python train.py --n_layer=9 --d_model=384 --n_head=6 --n_kv_head=6 --head_dim=64 --d_mlp=1024 --vocab_size=16384 --activation="reglu" --norm="layernorm" --norm_place="pre" --norm_eps=1e-06 --positions="rope" --rope_base=10000.0 --rope_fraction=0.25 --qk_norm=false --attn_scale=0.125 --bias="all" --tie_embeddings=true --parallel_block=true --init="normal" --init_std_qkv=0.0232 --init_std_o=0.00548 --init_std_up=0.0232 --init_std_down=0.00336 --optimizer="muon_variant" --lr=0.0121 --lr_mult_o=2.0 --lr_head=0.00923 --grad_clip=0.5 --warmup_steps=200 --schedule="wsd" --decay_fraction=0.84 --decay_shape="linear" --final_lr_fraction=0.02 --batch_tokens=65536 --seq_len=512 --doc_mask=true --train_tokens=483500000 --steps=7378 --dataset="wikipedia_en"
MLP neurons of a small language model. Each row is named by its layer, matrix (gate and up: input weights; down: output weights) and neuron, and shows model dimensions 256-383. Each number is 128 + 32 x the weight over its row's rms, rounded and kept within 0 to 255. Numbers have three digits each. A neuron's up and down rows have the sign that makes its largest values positive.
A block is one neuron, or neurons of one layer that tend to fire together. After each block is what it responds to, as a language model described it from the Wikipedia text at the highest values.

L6.gate523:079174138107117160120167158090129139126138160119095133130089111084082144120159177113133085180085177145048096141107148083148106119158120088079147123114159111151138113120200119132074156144116123131068112122146140096186170146161144166106155115125163127133117103145120100098184157135115159147106096096117106152132120134146108082138170114114100104124111117160089093136098210104197099154122
L6.up523:184146115093124200160122147110114148110110151111122114088138104134099139155133129138158077165127129136132127173105122124095101123147072047134066123125148103158112119121096101139100102108111085147091131155103131105120082108145143135130093115168117105113139100138078104094159089116132136097097065151066096106124154098136120139168092194110114139091118115171073123130134121203080130130102
L6.down523:139165154133108100139144082021134106111124184140119083116138164098144195163111147151125080146124099076152129114096086078128156108112098182113172120109093107146121186116135210061125172162191136108124160151209136180133145161104088139085159082180160128145135115122133111150108114161114089135089084141080171097101148157131126084095119150159132123162147186128155121092126135123103113130103
Responds to: Words like before, to, at, after that link one step of a biography or narrative to the next, as in "attended Kilgore Junior College before transferring", "left Portico to launch".

L4.gate184:142106082152118074121109136096107091098159130116132110196145119094084107088141097077163123063105132148100169155109194103110127136155103181118114112092168132113143109121114160075089108155141134107137170160144172065161155102119083105133112111166109095209076105114139099113106130095172074184091153134137105168151105075189155132134175120148080067142103155126146070146137163105182142107132
L4.up184:134072169061124127112092110091068137146138122161152104135104082070066061127150161077113117069140162104117105099164111108088078063164134148116084163088101085099120099093117144090148137147119096121146056095124119111126129136202113148098068129106163164126104078179065164142137119117163126108162122132138118143139143146202164101168094105138116124104095037127140129142152065182143080102153
L4.down184:094143128044127098105113179106174138115110154129122136118152207145146055126102113149112126148184095110134161066131122064149212168080141082122151100141167137066134098084103144131148065101130121143129102108115109142142124212110127072127156099118107181138080109167122165134118130157128114106107178097132112186130112129159127113110159129156124130139171144062121064194093250059153187154135
L4.gate401:087153146087161083090133090086203145123166091177129168168169129124180029127126155100160132091143138157113100086109099169156161107110160139145162160038161150166111132128138100150134121162094150125201115061110085199154093062126145095101164132149142135179157057093135145141146097187094131135172120089142119113165105141165160117140111125065093068117119147119090123119163100146150114145091
L4.up401:144095168087117114120177088113107111104162111154181137146123090078120119115122114117140093119181123144154120110180119203106113123131170093114116131127027091076114101133118116087094166107122088136118159125211123107105117121108098116113130094217165139170106073071131165159099135149156149167108085152158122169155119091079139071108148147102088119203180157142162135145141105189127104158170
L4.down401:082077125071144106210141185062099171088116156172095163159123181249076085087161123151120112092111165088178111152082122114173159135152129104157139133128113139096183106081117107143124092138163175123070116156113176171132107142145100182137107121100130113155133188190148112095122150157168153125158113107083089145111149164104096235147119100093124136108153131134099068113182129090121104156107
L4.gate734:157101170120080123089112095136175144113104168108084152106092086119069116131136139081108137147120237138124169159179133147107136158147143138144103113134167104096153134082111187130153118112089065111094064108114144091132129155142105118105093162063150093198170100089133135134152180152067062131182063109141144188119179150112140086132085142097151095120125146151146113104114143164118146143116
L4.up734:065102129129144151099128066126124111083167093127105145138117140085163120150134154097091140132132121081161198099136164114133188117151172129102137124109125112079064116103131154066119129145123137154160180110135156106076137126103111135163135189151212168116126082115174115160089140171103092145141117142125111115148115164159082113120035122097151093132117096126164172096158085153106135070129
L4.down734:149168182146093104159128152197109096103172139132118109131170110153048153120117184117129154079149121126109060133153098074135162115143152171139108179088154123123143167106164136137156122088134101186125128142062170155101110173108134113124132131138161082146089137134115102120138131111129108128149115097134111116140116125150160103166162136096096105118146129119128106159132157173122144120046
L4.gate814:110116135081104132121083101100162121099109118103081165153107073129110141080161165140120085069153173102143140142089121161192130125126104092142103071111128151148153171068132086118105080179083148109168118143097084099135118167146165149113136145113165131111183147139099102102158120131109156058106131157144138114092125147153172159109120176158159170147117107097094149098112094080172093123108
L4.up814:095125137129156124126170104127133134129180165197082128152153130118153153121057181097180175128112116067180132114142092144131119153174087147134130166038117208157127119158160181095128125090194127088145130073091127155123106153112097162114155090087170158148145110132126135093150149178145158071117101154116151100101112113188148101113092156123084064154090057079098114139103110131153062080090
L4.down814:188160103062074114155057151123152151138105107105096156184125105087129142138149094118087102152166094159143046168172123155122112101149142145165136152137119110186214157131092095164079120179071129097193123116179110159135184085072096129126132217165105092113131124155176150142058112143114084158142165132150111104119132148152165131141146164157140107186133146157108093140128125111106087101139
Responds to: Abstract or relational nouns right after "the" that usually take an "of" phrase, such as basis, form, importance, functions, purposes.

L4.gate119:088109107075151079168072139082114146074123120103126110040111115119094100056137175117122140090085165115136130109158159099101148173153162091126133170111116123176126129136123116131130108159085159178116183101107127152106109181117165118107121178073169123214122074159154139080164106112131129120225089089070086163164141137112114143175143101127104126127129164140191143134145157148083132140146
L4.up119:218104156078135175137114165128131128068189137122145161140162140106121104125072102113154108138130125121163146151102160105100158112131109137117116141165087208147118140189111104117124184132145140128133128112147123110105128128134120153157164110110146103162124075170123176159186147165120134182090150102171099152107222118099165177159138112174073179111129115167162141095247118169117110070122
L4.down119:133115157083107136076138137085165134113085116154151079102108129104182148090149117119094110158105163146074137059138113126139093087065125081152118114114159113135142183076155125163097171109089149141117102126122096125118091072111134150067071066065151137151102126111139120140135162157145171109134108147101190131127126161142149129160197081127167102142121131131110099105068074215174135092151
L4.gate426:182152139151114187161148068126147147067114087161179135103099161149119120121127132122171157082130132112118136113164125083127164114122154148091157080140142129177117156170142131144094085142167173170166156096125141110145188072085106134144137101140140141093166147199129106096124073145100157153105177085125104102140108138113135142170149100122123119089117175177162036135126154150089192156137
L4.up426:130093097090144130110131141150100140139138206103145082173143131128117176190132096121110098167159035103145148124181100148096101131115169117187151116181138168154135181137133160113135138104118104121032144100110117145078123142110140131123063130143087147138083085130111125109132130129128082115104154119132165161130097152140143077114132103097126192082120113105113141082091177143184121068184
L4.down426:169140131130126130115114082100110114163142119104142114108113120161137222166114119114119116133079189143101133138108120089145210154146140049114206081128133151149140148101151139132069146143089137120146100098078127151172123165133179129135095145112129196164136117129164101088152138104070180109130092117150171093129109145125124143138054145160171160105098155156091175130120045133164113116082
L4.gate439:108117098100116105162113164129104122094151139058133111079109166113150131140108046085121077127122165190088105111119130082157123079116125129125170083094173147131131126127118150092137123123133142117196152117146198122092171124076113133116174160132126129119143087122141138172053143108103092188053125124095150102163134105081148186170103136109083131100034168110132072135187152094135105102166
L4.up439:120137082108115117099146161142152149109107133049135146158100146098133089150181112154110186189149083100054139167094148110072151188121157126092157118110157097185209128151199163115110114135057174145133099105132118129179172088160196147098122073118168145121126105102156075189096116114129150163151133055066128094143143167171151116131107092174117131121149059133210108122073112140115076119115
L4.down439:145118107131147128111083146117068140131167131116106143115184137131151167117126126153086102111133147086125147149185140133153083147112103090167171117138115000136161145145161079125106094090087118155143191132214169071114154159112118115153180174138154129053155120146084146138136177123161105177143100120103161098161132192131152049122123111120158145128133124130139172117097020105123147127045
L4.gate524:118184196153158166150112161103171102162104146125132143149047160087095062067141177125190167118056121147084185105126093079078116130165125115137112131178142164152141125106094140138196171086140130124104116082061156100144081095087199115138136139133111142160128131175145112122144114130122110162193129171118125159097108105091166095100142123066112128096157126162138134120212146077093151068127
L4.up524:166100137118133114161139153152093169150132134124091114102120156132087149100147150193129153125153098174146117113120152189032114147160092122168160072133095065174130101128169117075124154097123087156133138155134127161119131135068098164145123128107102154148148117237180199116170141056131147176148087062107120094106105121140169156130135126132160128035018113146117154118161149146120081115149
L4.down524:101157084106113178111110130099112106132090109122154094116132105134132161152164145174114123141169200164136095120118154126116129088176194060137093068101088060152169138104146121103080090082152085159147158087203133121139116142068097097161092129132128246161037144125151156165122171133171134134126124120103177129074114136117129135127135168132153080176162133180116162138174076186156163149047
Responds to: Mainly the comma right after a city or town name, before its state or country (Ogden, Utah; Dallas, Texas); also "in" before place names and pieces of multi-word place names (New York, Canberra).

L3.gate325:118161189108030147150108091151084103101075141169125147105058136131130122131174212106108138176083141093172109174118180160178064149101157172131111135072141116080120187130103102092124142141096144162058168144162193150150141115148113137106139140140107182121180174136133096171146144134134090141096209139115121160130115141105141107095121103146136176147060102145121155072120132124109190116157
L3.up325:125135147088087123111116093141227116153088171133169142186116128121202119163151122154061123132144121159111166143125151127089166169155108147149126170167126178133127149140157083081094062092138086169104141204144123126083094133127113061117149078136153092136107118150156130178096134174174160073166167155150144180160111062123155087127096120144143156163107124162115121125127138103090139139223
L3.down325:117105037133079145099119094104031121163115163161148164141113127108176185188125064072130126081107169118145150190046112111122082137202194078141078121164154118152106099184151109125154150112191190106113139136081162166135141084108129093096092122104139120109156050119155136122135134152147080161085118162149144134140158139141084093175108077186119134143127079099174134110200086093138163130140
L3.gate429:140083150126122146119122116111134097173080120109153115089161118101171124151149127129135142162144104135184086140143165189146141068102176095127049169093119194125036140171185182100132116066100173112085142161152141153136148077109108158132160131151142140106067111145143163075152169211113171148141138111123130165113121105123134143108079172124162123167109165139114174135157095129133122121173
L3.up429:091144148177172179161091184177121110100098178074093162110097127186102135124113154078116105190119142083148096133111170107165137182142146136164100101101154107142095140137124142134038062184142114104161111089165086131191052106126069106112170117126072102147155132142166056145074167157105117090099100191121097176121150118112114174098147135142107184160178145078094154139110111108145122082157
L3.down429:179135155106130135159121105112079164173127113135119158136084086156088078134076088120143153173154149147146117131158094186114096086149096124188079169180115082136097089148142114103170117137117151119158100136195162060166111149142101111104198121168084106137207108102128175145140107162079078098182048128055122108173079114130099126127090154102129107135088138091134071125122099118130155086146
L3.gate524:159168091088158086153054118114188132126130148142101162094123070129089092145126100122149131103147128134161154097123108123131135139091106100150107128055142197119182141156105170160072120128102159057181146098129104216160070178052098191115098115139165109086162062139139100153102107211110137091145165160173160098102114125138197110111139127105123154080151186140117146149103139150192120135060
L3.up524:147155110123133103110101103084123135172123123129112180121161118103175117093087092100179120114133115071089108091105146140155128118126154101170170150069116094129132112115153088151049136087124145078187084123133098188100121119083125172113118104109207093135154101109069123068146095167152175074154157177144113119138181141104157085114096188166121128142163140098121181120141057150137170157093
L3.down524:171197143106094169131136150095151159100128076098131109134071108082130071140183093141148138214171128126171161128209118141126076094060084114054132114053192131148105153197163142118142101103144155114120112069131077132170158084101094101147142168119149092108172123093189137121115104170153165072125180137096152064137111070189136099077145147065200137088158128109089093096088115126110059141112
L3.gate548:086122127084141172091077129129090123116100137140070102133144159140097138165126112131114078126124097131151161143133168114125138120087152119199103078165128145131096073110094053080053167152099162142075173117126133113157121111143081195112117169144111211093100154121150070142130138131142205070089136121112093128092135141149127099101112114113082105161143101094076114130171134146127107152139
L3.up548:171148136111126151112055106146160086129123103057077050134061102096119124100156094154098149168141155183131184141131159167145160127098128130143143060076131099069127182100118121108067131141114076152077066129202119080116120136167157150084070137132164115092124133070159109168148137090182111092162080099123117135097141071149072122086186139118113178126146125121113182142112208095167129136081
L3.down548:098154108081127135141132158118125132124135101113134170085170137113154138166143116167072114154129084115143101135134154132100150097165086161117208125149126077131153127113091085129061141166169168083146127104095115110109149144107133071094156151109052193130170093060152135119111092179120119107159138166122135123159114213087111149150155090076145112140180115090130114124166101159167143141138
Responds to: Generic head nouns after "the" that refer back to an entity already named in the text, e.g. the company, the game, the area, the band.

L6.gate106:183115120143102086077117179115159167103103101137125087167131100103149073105066127162161088135158146167024097126053095112136158162142184096141140100164116121183206152164120139107134119111115163129116073117094098118185130177110156098109050094115147139106114104152137128178140146162105157134097163111145162114094140124161091132145117108125130133131141070155129159127163119166131077159114
L6.up106:195163134130074155110191128142123165103129107121133107109094102070096102077064132091141181152069171188140102155116166087090164151193157129126159115123070109138113120154134142105099161125106143176085109132144115162115131107093076129077167178123160130135175101143130146179126125130049115113128141197099134157118094186105147160113137095112103140130159110111121141168133111178133083078154
L6.down106:120140182121166142097163105000088084072080176119114097114159111136164135165156151134140104108168162095131139133092166164115168129070120071125113165082068118144153147128120100118132129156116132141093115135098151078121124157087201138153150097100090181137114173088116166122122161099113133136101153100167127163080148099130151126119156089173141128114105186101129101138127065113169135176095
Responds to: Function words and punctuation just before an expected place name, such as of in Republic of, in after a commune or department, and commas or dashes joining places.

L6.gate317:131148138081109101182103147160137086088112192116065143163113110114090125137119127131140090095110165139140095146104188104148137126134139116090078135140173136099128140035154171111160154167083134105105073074113216124179148087158141123111172110110134142205120140168159061121149153094055106099155103126111108146178129107159190111181142091135108111156106104147158121095084124146188121114102
L6.up317:082116151160068070086080140124102089142065133125091116202115121137137156149084148059106171122173222098147144131171155168147147126150163176123153126175106158149137093053151150152173121186109141123139104136103110111120142129096133160132090152065164099145141104108174104083142128126122118150119113150082103119091114109141112157146116182144147210129124089102148103118156072137148064168120
L6.down317:141185114122148108218130145165141106129178159134124106135149159143140119089129136156178112080154118058165166117150086214157123119095190184126093157159131157201139145097119168150105102107121138164185168122134127124160073127053133073161170120103154113156120138154106153099043124115077149100138089101133160183146118129092119127162133085117128137128174096092087149125109120105045109113048
Responds to: Final token of an abstract or mass noun after "the", heading a complement phrase with of or that: influence, importance, amount, fact.

L3.gate43:202134125110145121156117085116142141123133164097157110116134121136077150154131142188134080143099166107129085072080150120078108160136119098154091186139122165124162158119082135063103139177075107124087110167136141155167177156089111128114108152134177138090180160132113071166109156099115100117114096122175124124126133137078084165121144173161134130118116183080124110127132092176105101180157
L3.up43:189191112111125132109135113151102165142103116102105123171110076095169115116100094147162077207042163143130070138093124090115095168089139129198129125130127132178151158128193108118144083122126134149091095166142127139139094094152092102112092095080135141095149172123155154164185117139102145185175126156116156141142130149156120081132155171067121195192158133100124146095156084086155097159167
L3.down43:112060148087116123196193093146167182113118137149126124077197142132134063076097117164131121128086129137115133138109137151167190099147165126069089072133099126133196135168178077098135153141132129139149150130209145133157066112183082151149145076135158166092091108164163106101106103119139156090092173134128121108085158180114075114103148121137083123097134111154155141155125213145086105114141
L3.gate185:174155121144142146160143118102134078156100087105104117095083154189145120121094114198123175185104196149173135112122086145157092151181084114118110163140131145093140153117161053133116107143118163136103138122103114100096128123165103133114174117153122078144170104098068126162092121089061180120152169197197144121085094074159111152159143045103126133174158096141098156126080154172148132141140
L3.up185:146167157135120121085186168207171167099077150096121110049134151091165165148098170081138091189028086119108054173160147093069124099184100161175063138096112104149157120071147154105135142120147106156066134155131159134087089117070169100122129134193114188139084107159136137049160119140114110099139066201184132063129110114104074094096169101098110115132113109116195161149121096144184132160128
L3.down185:072084075153145056133134094154117106149150092135098184155109117179137100106119130122065194102153160126116150144149122101157148124055134142131176110129142103148141196153124139136147111183140135089144144126116120169135146126112052168117153149180110101127119102161103150115120190167075110163122172081109125165152097143151121081085121113135179142139198111147134081142098167136143092145116
L3.gate315:141138194138101172122101120160100125170138159075139081196108179055135123111142183135117125104118166136100112115148091095146082132112169124133178145096089142130134140128169080143182069094078092112151149098166145117114153067152159122126113149148156167076127149095110134144144147119174159101157177125152164148096149131110087070226198166094103145096135163049115112146071094072089119135136
L3.up315:173145095130135146136150136157210096187169140153116144183187124094165102134163205157111076137071127169072128139123086145191089152094191164112164164127159130153122139111127091100126118169078079184127127070126090152074153119131115151116131125154168169079122127091125168106094114144156092080101175090127155099122115138154104039107153128113136156171151121091143129163123109149135159208149
L3.down315:126106169088189072186117122159169101155098115152089058147072097079106121150165125123160108138179140101161019186057101132080128112176111115179037078163083141152183112124115117041132126144107117134178122127196137134143158183145116105145173128133119242127192091094137158170128125136125106162054128098183155153095118158125126089096200141130089155102103128074177108055066027138125137131086
L3.gate998:136183146145102161067140144137159162148143162086116125118107140148114072061079127160123087197136156090051160082186097083135099134180155127119107128162129090124116123138055126187163141105129120094151111107164141162093142102124130073129090096145119106105153065112157174135167188134101070125153192189131155113103175120095131077151114166103111154143147111092103086138094161096123139107110
L3.up998:131086193152146101145143162108143094158123125113151107078099179147128125132153118143175127197125216079103142084083102135098145090097133108080147206185128087150123087089073093095121081166112120193119123134126137113144063108120191176190126140121135180077163093113134110152191140093187144078148154122109123089199178158115136091150140090087083122116136142099165146070113100102110137090122
L3.down998:080182164097090152097068133151203163093110175100127117102081112125191067091130149123119116149085090139091172127173145216141124118087143152181152107115156138164150156135102134140106146121164114115112109102160099135113158175121088117101136160151118087117115123119129143133104108164136093115106059096199138094073134167128117161170156150119134095099053085128063056100163193130135069072140
Responds to: Prepositions, mostly "by", that open a new phrase after a comma, period or participle, as in "By 1928", "commissioned by", "released through", "according to".

L3.gate176:180106107182096114126154101136092175109180149093108112128148109103154136060073138115104116121155180080122068178140117054121097159170159113119089133131092125066138135155120092161164122168122145120135184115150142165112156094108112128160102186074117047116167112211068128153129167125113107127149124180104129183105096187131159160099122154213128138099112108124107116106104156071137123042111
L3.up176:181158091149164136142168118132149171076148152115104143144088109102140091109097135124105124082132135091100076157168185110105096153169170132150112186123096123109149117143076074152176160161152159131119168104135130122136184104165138139190152137145101167117138156166109152119116180089108141123136113106108115131138061166159215146054142127162168099138068085114089097096116120050169155094119
L3.down176:081078166046095119092138108116128083165140165166081138121151177058091129129083150078127130148091143137105123160113155125175093139136126100104121051133138176141102148118188145149116137109150140122146127117122082229134106124163137126136130112106097212091118115104140099135132171115134139109105166097167101189033180136169097117176133103159072098124088126196143202117130073185112085111103
L3.gate285:143150131143086176124134128097086121104146146141161103080152117104089163100104153164111143146020209104150163085118140136121171188077089131198072172120159158140118197159157168171078118183130150150150088148105117175111086091106107158131122110117105151109144135228191158158127061134171148184103138118086133162148127132130148150178110084100097097133123158123113104109121184150118131127120
L3.up285:178147155106173152211155143176140180094200166162165170111111154118059122110162123150141160099106178123145159099068131120088157136182080161150128129172105094126132111149069125167088113154112066142137061111119112105122138164152131117154152178136109158183144099128164052105129118072133167062146148116093109080119142095153204121142138143127080124137114149120097134101107140111130143138108
L3.down285:117131165119113119098098109100185137083116111107161063104080138148138093071157071155114095144112175102105129079109118144136147128156106171123123162020114127198118115104113145154120167095165129151153128085155158151203114135084148149093162158112133240170072119131091138127123145135110144181118111147149097098129132157107155114142178137088169141190112169157079070101126046170140141091089
L3.gate491:107122149202173114181131145143052137083193111104109100126154100052121085103102115121092210135066179116149147157162124116068187121136098151132126133159165179183162145141116144136118178126126171148115056127133149138077143101077108120107157122072138076148152075198158132125159027034146166126126125151129148120107125107135182156075132134114113072129112190163130098111084137183128144135123
L3.up491:143084139161159132095086189153149131123077083092142130149141119105138112143102178114047153096129099125141129123092136139053150151116118182105157073069100111103109148200098139151116087132148147127187128158105098132098094160177110091139098179165168135183138119152151156171143107143132127159158150119133156100098152088156141180121160106141124177090078162116115108158118160142140121132105
L3.down491:113120129120099080099107098116168052161164141123076053161116152144164167088150083163122143178110155145075129155152161117107157163165144060185115174102146128181138117080116150091105103107082142121053092102137127124155166165071088131149128176129090225172169139144119134095168115099167129123106110126115095138157151221078121140153172110113158163140111127139119144124147115168148110129172
L3.gate845:102146094160086098159151165155093120112070129105135153157113116129149095086073112205089163140115127087168198146127097204163120141124152125123133170107148117176217120151152150152141156094110082191148091120123100098114170188111149136123148101135154102150063142184160109124082101109122118052139157163117130083104102098091154162111138131155093094173128123167123139126109186136090171115131
L3.up845:092102184063090170114074190157165137161139154133111136181059106103173140085141095136153129153144107115167128156176146158142106063221109121139122140123025159131125089202139093121202124137111128116092123112141095139036104129080098133116143167106105090161136131113091129198111094132106155134144118187163178148101122080136117151150126104158123155142083143124085167090130112141072112156090
L3.down845:111064074111151128181132125128169121144144146122175157095130146102154188127159109049120189152118155153076093062118100136117140070169127109135138097096137101114096124107137145123067098125160173109072169143171102137111080120136135108124164195112133180113134119112176064156129198141093148142119196141135136199160130166111103149089143138040086160105143107059116097151098045152132080146177
Responds to: Commas, and sometimes "and", "in" or "(", right after a proper name, mostly a town before its state or country, e.g. Dallas, Texas.